config.yaml
attn_scale: 0.177
init_std_qkv: 0.0298
beta2: 0.99
warmup_steps: 513
MLP neurons of a small language model. Each row is named by its layer, matrix (gate and up: input weights; down: output weights) and neuron, and shows model dimensions 16-111. Each number is 128 + 32 x the weight over its row's rms, rounded and kept within 0 to 255. Numbers have three digits each. A neuron's up and down rows have the sign that makes its largest values positive.
After each neuron's rows, "fires on" lists the tokens most often at its 100 highest values on Wikipedia text that the model never trained on; "fires in" lists the words (lower case) most often at its 100 highest values on Wikipedia text that the model never trained on.

L6.gate71:135127159103132105108127048098110120133150138103089134107073178080133118172094156085115085176100176173159130147120129135101160196087067186136109135094111149219105129154129181150144085123121117150082142150166171156126172153151169109173090127107148134120122074134154096094156090152120068172
L6.up71:136163104104152155146174166135095072143120136127090163097149107079130095163115131104118098131194168123040110101117134121158123095116120090117133126140140075114097088140145111141194143141197116111119156067163105137106142091114107195226090151140165155170133106111179185166160137111137107167
L6.down71:179093151136148103127113105092114129102142130148111132148111131146146114082162139170112180083194088094155059149074166087128107133138082083138118155188135101161112033098127126124143113147131129095097079109120137131095132116212135111066170107095110090142123133147077125156097141167147134103
fires on: " of", " lead", " Will", "ollow", "led", " by"
fires in: "of", "following", "leaders", "leading", "william"

L5.gate158:137113171106130111122120023160106135169136131117119087138125164121128095138139083152203110148059171089103113137143126098172092182089135140117048141128103149105095148189156127137142147144125147161096112115142147182127141068147162120135182115096106082145115152067165159109112187112113077135
L5.up158:113120091096128192059069095176188093117151175140073152129136144147142111136068069135111101094106104087131129132141166129182098145145095137091096112145167099152181107170117130120115141120136157144103179137176127106131096143124173084135151134147097170151043123107144126154174176089083116037
L5.down158:087101155115084135166177120140107106162100123130114078119183105119158127136173123169114135123104117126094082090123108082071105177138097133165123130155129134126165108145083117099098089123125173165160095100132074149114108142134176180148233102066100142176126125090135156126118150188139122176
fires on: " her", " them", "ad", "ail", "ind"
fires in: "her", "them", "themselves", "daily"

L5.gate307:130129102116052119123117152140079153096158186114102114165118054078164121125154183118089123111164191131073173128126156159068190162133165134140116160120118163123138107136117150107060135176105137126188069114173167112134156147091146133154142137065128106142087148148141141174127121179188126124
L5.up307:198125134108109131127153155133139139129087194137139097119123139070140089132194096103104099127140183109116134144106080162126127126145114177166096107021090141105189112090075068082130148160145132150132144151055117092071134108109144106164156123103140147146168131144136103122155117114128133137
L5.down307:168169102125128094151074144113090147072114103141150098073088148088138135119113120098094088203134132058112154137121093160072130118106167218141118101137135080126099145138080109137130128101157133069111117135106092162180167122109157116125132172075164149127115153107106127149150185106097119122
fires on: " years", " year", "istory", " Year", " Party", " career"
fires in: "years", "year", "history", "party", "career"

L6.gate317:114113094066127090153174093111125166053161127108125134176142105116176155169099107088156140132149152106078130105162085173113101168135116175127125148111145154150088114179134147120127113135089123143050132158123092079164161133143174132149153131079120143115175091078128151149076155134081073140
L6.up317:140114184138063203054189163099168115111149153128159144133103129175076133132152145104180150110165124135139106145112108096132119124153087135086120135137080115112150117154194082120138126081138143158200163076088099110099097165176067072096101138134119135147145087129116149153157157114126155147
L6.down317:110133114091167128155141129094163157122150168156096113133161130165127094224099103110148148098113189123141121120142130186185180108107183168134072198133119125069174153165183100139142169069160098176112140104103127175096126190159139124123148108158119110084119116081101177166115150144136046172
fires on: " up", " him", " them"
fires in: "him", "them", "up", "upon", "themselves", "himself"

L6.gate3:119132162143121117109134129130168111155191153144147170133067098089151180101111114105063160163136133158117156175097109122132167177124097157085163110159096196125121111109179170108106163163138151071102125137122139126042087078094137093151104113186117135147136106129092153167169120134123111126
L6.up3:102156082168173105149171125136131136153204203118149161128103140084119151105127080119091144133153148160142152130040100119152140180126122110108127102126070148092093090109157126129144121186166151060087108113176201168130124086103113110173144091173090117184162103165107171177159127121143119089
L6.down3:128133065109183111119165106119132141161156152134085110180116158137137172131187100125117108134082119191151084144140105110157126094120099162170088119135132154122112133093101136143115144183140120128162142117151177123123128077085158156095194095175137172194146120152076127166140101101132151109
fires on: "ust", " than", "if", "fter", " while", "ough"
fires in: "than", "after", "just", "while", "if", "justice"

L4.gate204:141040076110122090148159119130183110132141174159097093118090083134071091134090130135133126075149200129140108123074078140094075147169158138075115078090132139098125144172125181116157173171137106127097146061147144133098146068103159137179091146129186116091140101148121157135135103116132117087
L4.up204:124143091185075127106135134106095162060167128143124161138185142111114131150155185139142131191067152083115129141080173112084140131101130200152121166130137067106168155177086116088086134106115134142078124123129108144103170145094120128179083110119126209096128151126135089131168105139118086150
L4.down204:140053125127143142152098156109175154078138200126110070159143153139094165193133076143134128149143177132145136152121110178099124115120129151090126163088087173161128145149159154113093131139136128151115080141139188111091167103111152115104143144181184080120131139168121181166138134150163183130
fires on: " after", " before", " until", "fter", " place"
fires in: "after", "before", "until", "place"

L2.gate113:128133095194096140054153140091146067099087121143178189121127086106055080108149168110107126110192140145148155135141136150172122135083111139140112058166149157114131117158148119167154106118083126072194142129106144095094178147094103054155109137173147139169097109144172099114141088068089165087
L2.up113:147133159098151093113151190105134095149166123130184120069131133143101142176186168108099123133190178151140160170070172118139098145110089098160104144109132119181158118110121110106173145111138169137144122180115188092094116079125139117096102139105112092113167078156132151166157092195156102148
L2.down113:160181074135123114192070138115149122109162136127127103176035173105174160146145083157049150144162120124152158079135131140096069167121084143145141161181190120119082130141101117179173152100143172110102140101152137124125171124138113118170166135163041076148128125097110142110087115137129141063
fires on: "tern", " of", "ical", "ient", "ile", "hen"
fires in: "of", "western", "eastern", "while", "historical", "when"

L2.gate282:143161174163106131100110094178153146100118126089158107072109104161108099138156183166135083129164162147151142118122111145082076159191078072162102142173181156115124110151109141164155150086160121047107168120125134097083137097145141085151076137137129136098109171148124143197141103121108142102
L2.up282:199120086157139145104146151116079148113093100112151131070154156152095117073144146129154148068134120136102170103105138159121191108117139097112162169092158120131108165076093175180111156159129151108142103117151162150142129132142063101167077089071107060165129165154188112112136108099062159193
L2.down282:126100124071157127146148078173116125135134175130120139074148125106093124180219114119081196135096155144159094171105113144142096133179152158145147133144090128195165148160165076112177079082117107154132143107139068074144144135120078140088108097159130169138113079176125153084147119114148155149
fires on: " of", "ical", "ite", " and"
fires in: "of", "white", "political", "historical", "and"

L5.gate54:114115137100136201144135091096160160191097118131118148129093123127089105149164095129128108133098130076203111132087134148115193108141106123138109094045140129087129231104144125069136137146109119096056141135049165116150122092110089135170125117133105105159123141071099135081126106090106129158
L5.up54:106089104070098085089104142059129115134168164121149181174106039124087184141103104152094115160082145157109105189116148147105049131106106129094116077167103199105110091100206118072150126145107084109107100063170179071160181161148138139143149148128147152143149112109143105122122156164064175126
L5.down54:148099142109117118079159128124180195087144138136103095141147137105078130154144152057158101099161107120098106203129160134186207082096182148135123116138132140151153171152079140117136083128115159107107146110062112124173148119103159101089115097098108102161147137106101152109198172092130113157
fires on: " during", "en", " this", "rom", " num", " am"
fires in: "during", "this", "general", "from", "given", "numerous"

L6.gate100:189141115108102101105135126156078092100113124137128111166124110145130109152110177088100110083163052103143146105138129121163054132121152107128089128164112166047103130134130171183182100065115122131156166067118110107119175135135144127138106077142143146097116085120177142114081154129156094096
L6.up100:171162117117182075118140146120070131112099115135152109146158136119104124147141140087107086120169096105154121114121156115143081098127176150169080105124106131031060121106070181166159120073137169139141160105109125094139194158112120157157140071136182166119141094148157166112086076149201076106
L6.down100:135136096017101131130172097143082118077119102105138137178137178116106121176111106096116126109162165092078091113167155073147170121136158115188105159102094145144096117133054144165084144129084163128157136144102168121197105152099145208139113160072143170154106106152104121089090126167127102170
fires on: " film", " series", "ook", " group", "ork", "form"
fires in: "film", "series", "book", "group", "groups"

L5.gate235:191140128173108143122142131153116159092133143139095167131185150133142117153102093140151114162127126153140125142165121071159172124118139159141131098172130173155104102148124152125083147105124090152161141051127098128112151128140133103187172052130147179156112120141103153164069132169089127094
L5.up235:150078123169077157145132164136166107115126140128103114119142070135151151100048134111151168080106162178113126100155138061155172082090131095139110123119084124178127122117146108144144129156119038133136123129140058150126191172135127078175108067103142157157112124144117134099134198138116089090
L5.down235:139096116135121187084138091193174134099075172126070109158152131089083121121107139127150116075146165110120113153162179102141091147120086200113131108097062089110139171165098080129149089116062118101119085132140073137141133136096158135143185095138095125132170165212174170040140111133110122140
fires on: " second", "th", "ond", "ird", "nd"
fires in: "second", "third", "fourth", "secondary", "first", "8th"

L2.gate82:135130210111062122088115134111088108185164148136153083102153096169131125150120190130119131134164100175119107177135168207117134109121075079136055144141156123155124067130129130146137122077157140141138144113122069161140106104168158148148137080113132170173082114148136124107104083141095094135
L2.up82:058138112155118079146146140140142181123156106107150105122089132135094144131114141090147153093135110167133082165116106126124111111156039104097096152076126104067143122096138083139064113045149181117200116095142166144173152180153192137158141151102139125104112126153123073105133126142173130130
L2.down82:148115074145109185133123138106149174130134136139178119103125117118128166133140087132126186106091146153174106103140100090112185116135140157126105118138119110132176124176175159131151129156092142158154098175164098117121143087101120051129083080057093157153131161130149135118156121118130194133
fires on: "s"
fires in: "s", "williams", "records"

L4.gate279:152100105154107115136125120138194131103083110164173113068148070178196152170081115157128120125164118108127130134132146175107107120144153100114164143138146120131082139125112169104132104155082161036126194101118124087107153108139145123162140153180151153166109150127099148160113071083123106125
L4.up279:146126156134147087130086104114152100112169153162162141104183123128139088130173154115133136119164116116164154175103067159110172188102141143160132123112161133090064160149154105154138129101095155114122156152125202172187151111112142160156138126148141146185159118184159161123104028096101138142
L4.down279:123115130130202090149109119109160152096182124129157153042145148157125137160098096112075112107154153096123102075165088145139150155152037141121101111116131096114202110134160110165099125143119147096114165104144157099127144118084149163107133126129110101119130076175107090201184099135102096132
fires on: " has", " have"
fires in: "has", "have"

L4.gate130:153125179123044153100099162155131109143127104138197136140120131134190125087158167129114121114133075152101124128182143139134124211105117119151162110156140144129093132116102146127064131063161141087151159087102090146204133128122129104114104167097106169140101099109123100095124111150174121121
L4.up130:129127108088090176133096151213133078108129125079174181195112128163173157168113106137169142129161048071190124112178096114118135164157146118143147091123141132108130140108139198127170131140132083150120056102104126096094150171098153090214119146100091127133133128116126159085177122143134116131
L4.down130:168128095134103146126136164180128113117081155148125120099165165123074077167150092096211142142135152205063065108158103108156115137118096175130144077161130102126156130125060110149126104168124166120141149111100100175190132189175178140139111170131183123099158114141134132128074179095097144114
fires on: " second", "ird", "other", "ife", "row", "outh"
fires in: "third", "second", "life", "mother", "growth", "youth"

L6.gate362:140100139118117138168117115105157177171168171111103108130115103190101159150109149158146123128172123115184155126075099117085082067157137127081053167103210105136206179147144107142102142125127136088155130073115150100061150133181165092146180121111163155127179117158136122172165096108129092112
L6.up362:151124127136153108128195113107122149091135162145116092060089205123135095135112140143107112116135151095150157132098095168133129141152057113084167184136121124090088120108104179122142128142110208066169168087124165170076127148154093145121113181117118115161155157090160118141139105120177053108
L6.down362:136187183110162089086101198110104131109183136116159141130130138167151115166145132117152113150106151149066128063113084128124136162115045088146194137095135144078136121145136164128133164104150131068139136100120108068127156109100085206139134198071094132114054097127116055143134129148078086097
fires on: " as", "re", "ad", " has", "ed", "id"
fires in: "as", "area", "has", "instead", "served"

L4.gate238:162129182138119112166147141116118083199123110105142113073110146090136098118131090155124110129164129150156137157187188112179122077085076184155123114170110104092189141172113124121195109096164106117094152097102161126095106181128159134062139164107102126113052101124114093199103068125154149124
L4.up238:142068104115116140166098160156111111125150169190184103113153130175106189128179143147113103129097155158146122072112070166122065122099028172108162126134144140145167133122156110163125080114156147129107144166138138126166135145124175098115133201134167106129124119153104160190160123154116102156
L4.down238:104130105093103126227130169163165138110114120101068032122143144194192172061091133111066094121122116139176127067096118098176146110116125167135088118086126123180132156062108098182142110164142129161079101153106111152080108088123156116158175123122101103145122154062110124161132139118189118135
fires on: " de", " l"
fires in: "de", "death", "degree", "debut", "debuted", "dead"

L4.gate298:098154176062086135112090163098133114172149148131126135166136064172149112139106129136176065123202098115108065154086136149177194104150120142099104108113173112100122082125069128079157081106094150120128087111109161122103131113175182133101107118137150186172178118153083136142161116130143189084
L4.up298:088168166147102117146132131180155125095148111149163125122137165100106076174147107094126087139156106101109129125136086125134133163149132125118092136149035081146098125131142128084171119059064116101111052076112104137124087119137113131138084063189149136154109117131152110095103110145104137150
L4.down298:099150129143154128097104095163122114065115116095133041098189175122160099144071078104148157140188134164067120053074111160156139198152157101116103110078098109158138169081160153117123104086105144124141150087102137103132140146115189196144108126120121141147077145094096107111125091167119129086
fires on: " them", " add", "ing", "nd", " him"
fires in: "them", "addition", "under", "him", "added", "end"

L9.gate377:075166148129094113170158132137207124153106125103095143112153096086148177116142140116113117142155145126120134088150149151134046206079117080087090086157173147129121125127141171190076182122098119121103101081121134145131129129153044130158079120150105095151140076092161092123139112157156143098
L9.up377:110083158136117139168114106161095113129139121113096181137153152072108153112108086159093118077116073128146083120121163154131121206129050138124093078135123108188154122107117169116089108150122130153066168114097094133145097063120098070156165115155120175174101155103186159092122157133111084106
L9.down377:129114208065159121136153175180181090134113123114139051123135112088150166048131140154118092143136107107132103141081132117138128189148094199113119146072114122100135149162077169127137100117118137159085114125110092116154116120125100102208111125170130168159117144110128143172139118140211102152
fires on: "al", "any", " some", "ew", "ight", " three"
fires in: "several", "some", "many", "two", "few"

L2.gate87:100130112213070116113143123128150118148158106107146128118161150177197158104181156126069129144196151171143151158089125118106150131151154149117150140153168118137108112164098168113105147143078107128117133112165161125114107097199145120150122137112134139164160126140150148134146117186157162123
L2.up87:199068088140131138131173141150113130119130155061096132118119146142108209090115162112134113139150147120117142075139140086135130148131197174135151153102136101134195116145087139123110121132149102156131160147159162080139111181188158119092203160160148108117177156083115127065065085137132102115
L2.down87:115165151127170097141076083075161153121136147152130113131102176107114064096131082147130127098185200076144108133135092121076162070129134099144149154171109098122161130110141106133152185153140119144097086090174140045102141138130142118143119121155155121125133098137109136147123088121071083159
fires on: " name", " family", "ake", "age", "ode", " pe"
fires in: "name", "family", "lake", "average", "code"

L2.gate290:158087132113102156060082087113122098130136104112129150145085073145152127190093105166081138171110129137091118163052153096142107149133127136082131129121177151120166170190111150133131134123128093130112127147070151140074102094128125132064183208180163158132155167083095067133140126138166108107
L2.up290:139152144129078113156095134109156100154147143083171127157075079168135175194127101102069099167110158151089113185159106115214126160176146132093166107137180108111096141130128114098153184103128167112133163147101136085138090108148124094037098174151145119147093166076115108087155080137089071124
L2.down290:100174171107151091142132118094126191127161183105084126113131115147088126161178074081178151122098151139102064171110100151124124132138164176106162147129129176114192199101092118123120090116137125152127104130147106115136149126159156115168165108165191141163092116080118167109111145135108064154
fires on: " at", " ab", " Ab"
fires in: "at", "above", "abolished"

L5.gate383:119148175143057152092124202111107057145085099109079151167141049167174151154179141132099099127143099146153158172153098106145203132092164147152171124142129130153142128135130129142145078083074106134092105148117107078161135136145151072130107099150143128159133139081154115105123172195141088102
L5.up383:102125193114079128119145153121174070160118136079086160079148085113118133107144083167100063142078089121145122094156120126160188117086143161167190103082103113089165080112126149156148113093069102150105161086083126087161157075121132078145085129129121153164106146058153165143137185174129081135
L5.down383:132117129125132102081120138073156148112048122119149076109146151127047072166152140135166111145141192141101091133100142162131102147124110161129172149144105141113111105141087114136097099155121137101131118104159135197134150145140162132158130129097126163129103139144101110090165105136116069140
fires on: " second", "reat", "ird", "ood", "outh", "hip"
fires in: "second", "third", "great", "youth", "good", "first"

L5.gate250:061113155090142123146109142103123087126148089110114166131121139138105147154122098160078092146131136095161152108102132129140076145107116124109139120086132192082054206104122179123075181147102103169073140095113146098081220108099100176144132116103170103148119068094115111080162099062147127106
L5.up250:088148117053140092129096109144087083150143113099108094190133157130179142149068182170083058121154143080141155138150104105115149130114095117183093152153164122135135146155125079089170122150144101135139199118187163089084191185118179151116140147142195159127130122121164096092106156128119124126
L5.down250:095129120167152110088186096159079130069111117146133195105142153103152167082168105144105113093097137144106137158157125106125159094109074172183149135111130190146113143154146151196185097112112145174146113127113116083155115110095102131136115032147117105161074125133119137070155096167131114097
fires on: " off", " music", " out", " As", "ograp", "ist"
fires in: "office", "as", "out", "music", "off"

L10.gate55:154155064180105175131118101110140063169153087149145110087123095144159101136124133120129144101129136100098139121075151185118090174173114113085076115157173141114136120123195174129090155161062152081108148102088108135099111028177147127125098086145134154173151117103178109194123083121168130153
L10.up55:119174145155092180175106137093155102126111115111136110164154123157083159091129137145145151119064063128204133126084121116127060134057118084130098116109095117138074161105152113087137079164106163142080149098112142118085106098183146104141127119157163155192172131127203089158146065116133086069
L10.down55:136190123142158123103099096123192086136154100123086109093137114137120145165193108184125140176144065115167091126128150138139126168141121117162101110064116151156099047096160091111130089134112157078106175112125136089121157111095175158145135089124131157167176091142153142131142085071105107089
fires on: "er", " they", "re", "y", "is", "ose"
fires in: "they", "there", "her", "his", "whose"

L4.gate74:169118163098111121107104161085108142175117157102109102115095086111105153115184125125185167107148113100123151119093106160161182149151118136135159134121184157090141160180138106129109191126162141084110145129060114152133124100161172119123181171097138149141182141194184146182174118092187105173
L4.up74:112126120114137127109073143125155168095133152150106105097063114143084068097126119103134085161112149156133083109134139112148076156081141162153147119085112176164078174094126107137123103111144093100093129152144092130125100129162086170071145154097166093065149110164108064183156131146103094152
L4.down74:108085101183167136087130141179143159150125191075114128131129136137117117063183117137176138065133125153127209144125110151165145102154145128117145130126101045141092080094152134152102142093124117129127161100156115168089170081124070053172193075129159128145102096138169101133137139135162113154
fires on: " at", "ne", "st"
fires in: "at", "one", "atoms", "atom"

L10.gate306:133127164129116084109129129182143158139145126170099126161148098108092151163145094140132150115163170145141153154102116134081089165133103110092061075124148178146137150151169121191113166195192118149068138095150173132169114111062121092155134154196108113131110133150172168183142142137201121162
L10.up306:138171150159110180068124163142095095090181128141138154198122166102147122154138132103161160157135176120112143075152133141060086142144182131089105146064051130105155108167130155155136127144141136145101141126071114141100103081135076151117065145110102175125128132110131142128127178097101076123
L10.down306:103065108127172085154181166169102097221177093117137102102121134197127155108141100136137145127068142135132163093092093120201136127089116158148108154115109098138131087120104125091142109139121089118101100158148170150100090157124137112138175141172074069168133113093129146144150139048113095165
fires on: " other", "m", "al", " some", "y"
fires in: "other", "some", "several", "any", "these", "numerous"

L4.gate80:159165208111095104187046102125108113131131093174193153121191121095149100141128168166113089143134145125147179123130169140127161199119137111150138184142152125108141136149110096152116131086114067109111085179117129119166109087094167087045107125176113144105128120124094116120159099136093075147
L4.up80:168137139099079122147134147128106091107155069180178161126162065099109144106150152130129117154100075105144140102097143118134175160128059137054167147148140081140106093173139125090170175104130145095104132121094130118113129110135134115087138110123141201191152100120197096093131117123105116223
L4.down80:171152168111133094156124098183093171142161177093138101109112138156106079105085101156154110130136195139100133087092152111129141125150066112123095180107126069129132206054133094153122193138124091094102135113122102105121126143114138112131093157089102069131092122108105116151153149141132101116
fires on: " have", "im", "iv", "ak", "ives", "ex"
fires in: "have", "given", "bimaculatus", "making", "times", "gives"

L4.gate313:106190145130099141048158099119098114135147169119139124133121111196073172116189183143104124161093086176099133155177091162131125145115142125103073087112097139081126107123092103070135096114103160182108138071118079081132106101115087091143073161153142155171134145132127164072128140110122154118
L4.up313:101167104133163160121105089056101133138130113113092105130188131064088151120101096159185182165105187160120166143113068103107138112172156122167134106114080151141114101197132134110100144126145088163128175107133092140125157103046083124109162163151179111152070152118097107081131160083139120070
L4.down313:140102146119150146122140124177106126143103093129073113138174083052100137111160148157161163145115141130106117096125136087107131118130050156127162116173068130123137121149102141133146110124195100087112098118188121131178184135024162181188143052093103141105081080152119094135104143133062143115
fires on: "th", " No", "d", "tern", "m"
fires in: "no", "8th", "3rd", "eastern", "19th"

L5.gate57:157089103152120146150181138135103080181176099160142100101139087124168136137135156147083107150078144157107160163092098119139179201093140156099163128118070226151131170116137111187103166103062133071134097171067140090121090123120108129137134177161154136153173093142120193113145142064105151139
L5.up57:101057179134093108114137126113071094125153103073108081072133159188130065160123125125179087151103120121120136132144085150094173182094089136086165142164122135176113152159082115174101118099106138145133131113109080178120069204143086147153145112074154182100140120105123136109157155162106078174
L5.down57:111150113135098166188159106118053120120130168147156139089112145156077122082139131124140061147144153129096087109109144169069069124125108127138136159106194155143145109112088149125145130053144108144235131127169078148163125101203090164198116157133108110128123128093138157120107098156086136132
fires on: " School", "ity", " Euro", "lege", "overnment", " Team"
fires in: "school", "college", "city", "team", "government", "europe"

L5.gate8:148127124087108068138077133174122141153126203150170084173122072090101125130120153124081101158130217184144116148127082100042127139159180143159115106066168138093155090140156111140109179160129101141114135111120117127117146127132122104117090169103189113137068094171179171098093079112140162145
L5.up8:142076147116129110102115150224160155123146161093159124155080084138126109142128106131083135172151133136163102117148114151068136102162101123135102123156117136089105113103161092072088131133151137151079095144183084133121112142158153173108131083150155121164122105136173121071108093108101093135
L5.down8:148135126107171152139142148094101079096107095162133108061148097110110073118136165071094129143189155161122095066138123139161174141132172141133175132115128106159119051173144142120099153121105190137120106121114057119167166071135121144104128183086118163159110119149134164133096178092127124103
fires on: " years", " year", "ce", "ury"
fires in: "years", "year", "france", "century"

L6.gate44:127118112105129126171153109130176133155134090186150155132082095120126106168132106142089138175169168155121136130109182174151147094075130149107149096112126148083137073109100177102166077229166081113066108152080098094123161058108109081108120181104189081123133113171143167115158142090152122135
L6.up44:091055106154153175120070137158091143087147184184147158209112110133096128163153134110105137133189149168089111146094188100112093137099147166117120152164121191111105092124109098101088112089146178061152111137068110133193129124161128099163083092165186133083125175150159089153095118098148131096
L6.down44:112113100105126121113131100143177139159107140122194191143131206125059207136142101138142102139181079145102120101100186096151119134149107132124074126160146142090131156132136123139096129151131103064113129183182111196111139119104122154092149131176142123087131143131110115115145113148163080093
fires on: " not", " before", " later", " then", "fter"
fires in: "not", "before", "later", "then", "after"

L5.gate261:133118084125100141077125142163178148089126104163092126118131078156161150161097117143115178161116160134119128156090147088170165158127104087116091134106108203136089173126179185131114174098138138085084128103111127098104216156142134160090072151074110124086123150111118111127142090059168137098
L5.up261:116154163101141135159137220097120117116133155147112215141154122082107049172132134139119115145169104137149140146131142032130067181118217135100075119052119133108116109157115130051163154184129140156131123080165111099107139160150118108142095077186156088142176129149171154176138109106164122129
L5.down261:101090123168098103132208094178133102097187146154092128126127083116133065174113116107148147130101122115128132141103155146171138155213114106141138153138128135176137158119146107110126112108133138147105138116114123159109161166178143132119120141132089116090132178153109192139137168212153102099
fires on: " him", " them", " us", " it", " ag", " there"
fires in: "him", "them", "use", "it"

L2.gate100:145126177143166122083120101076065128109091128138141133075123161162117135148111119123157109166093076159177116113119117139117109068149143095169083106100131102149147097123153074073144116122082113138113142196101088164099067110147093110140111141136122103106156132124120084189116167201149188140
L2.up100:129164189083103151120142149124103091134111140116129187080149099120123140191114181169143093099106114135140137108183144110190170150124157164076073173170148145142080089151156119119216144093140153127142172172175130177159141128161149147063159103150124121132139130100112116100101188136188134152
L2.down100:192152185142120110087127086078144139119151126069087183085120090177104173110170068153152086153117064136129130067130132170134192158121160113133122068126091174129129176096127121119091103125150100123110116168151093072117115078156179113172124135124151099147160098117117146134103181162109154135
fires on: " at", " col", " ar"
fires in: "at", "collection", "color", "around"

L4.gate138:128116152139088138096108115115064128201144177136149157147084162115182100139133168112103126089150158116099122125137098124134087131098151120191127117122140147150120131137135166152130094171091124142126131121160100147102142173137158145212161109092121145108098052155200102125115129093150068109
L4.up138:081121133092124110138099131158093067192137102077156111106182137083128153125162174125118153100161127111052090131096080137130117174111153142146130129140200202146141079123051152120130132190136203153120128120104087065136137132158151122114142141188143100089153126098157165122127145115167128137
L4.down138:120116125097091130146131185116110091122086113172156139163057129112103105094149161139141093090184110071073086121133076105109172111197137133168144121172171128124078135123071122120119122099089159115163132135133136137104140165139184163098114167112120152130106091147165041145111184149104093153
fires on: " work", " music", "ood", "rit", " place", "ork"
fires in: "work", "worked", "works", "place", "writing", "music"

L4.gate248:136145126129140178087138052118206142135102139091206152204092121162151131119180210115107111128122143115110139153159104167121128075184118165154141069063112213094146145103117121167136085183069092100111117139125133119130105137126126162118140171068162146093137138163153142145169112122142064123
L4.up248:104128227138090179140120119123193211136114140136177121156078160205111145175149077138183112160122117119087111138095147134170097136086125114112125103112144158180112090141164122120070148181055186143135150123113109127105094076103143066157122141131115120131160110096145113121142112154128081091
L4.down248:095169171112209146169157135098138115096115111124157174116098153132083117110140169096121093142163130127111151086159133133048147125082121115127192140114164196168137071159122145119123116107128148097076097091134113111123106091123054165113141074165099081133141122148156117122147119139160179109
fires on: "ite", " well", " not", " also", "p", "ong"
fires in: "well", "site", "also", "website", "not", "white"

L2.gate195:153104097105151123086070102126199121136131172139120119156159066109134089111175135185107142158155102060135152118149141127116111130051074083121144153183123091131123131182115124143079143155108145114099187127150092085180129110081187084184083153154150147145087105146158178121166120146157129113
L2.up195:139068144126122198109163131104160113146087112096134108134069158168089103126141186165151106158182149065098133148111124127108109164097135071155124137148100103076136135120167127133103148190125152092160149102162134103167148074120093153182134145115139105171118078173149139115130104182123150088
L2.down195:145086138120136068074176140065132135130141153098105133172169184106030106108106180217115120120134137154115124115195094109120154102109115130145117159151099143092098104173114181153094172152123164176122155072182135123158079094124133164133118200155096121078132117163199108118136126156166120112
fires on: " pre", " name", " place", " than", "cc"
fires in: "name", "place", "than", "previous", "previously"

L2.gate350:170130087149110110097128119157147151139099129117112116057137105116071127045170142112098106096183194178097112202068113150103135124162034127128116078116156124155125143122181130188089166131079100136144118142149185141121100128216172106144074177135123159159109079156142164106141116095083145198
L2.up350:104151162195135080161152121174105073076103161137127139071139127100135120155121118196145078117135142143119108098139130100133048094111106139136138163192130097157100155128196100122131177150092159094148145163149157166121103121138088126126106102131131161116142139073106079222179130117119140089
L2.down350:178121126110146172083149141122101091166122154158094079107170152120066150132112124111125130158130159155129138131166143144129026106114107113140109147146144147114118143076169120155094122075116132123143123140096084131132106133123155107119167133134108084177184141135169165103142113145150178087
fires on: " of"
fires in: "of"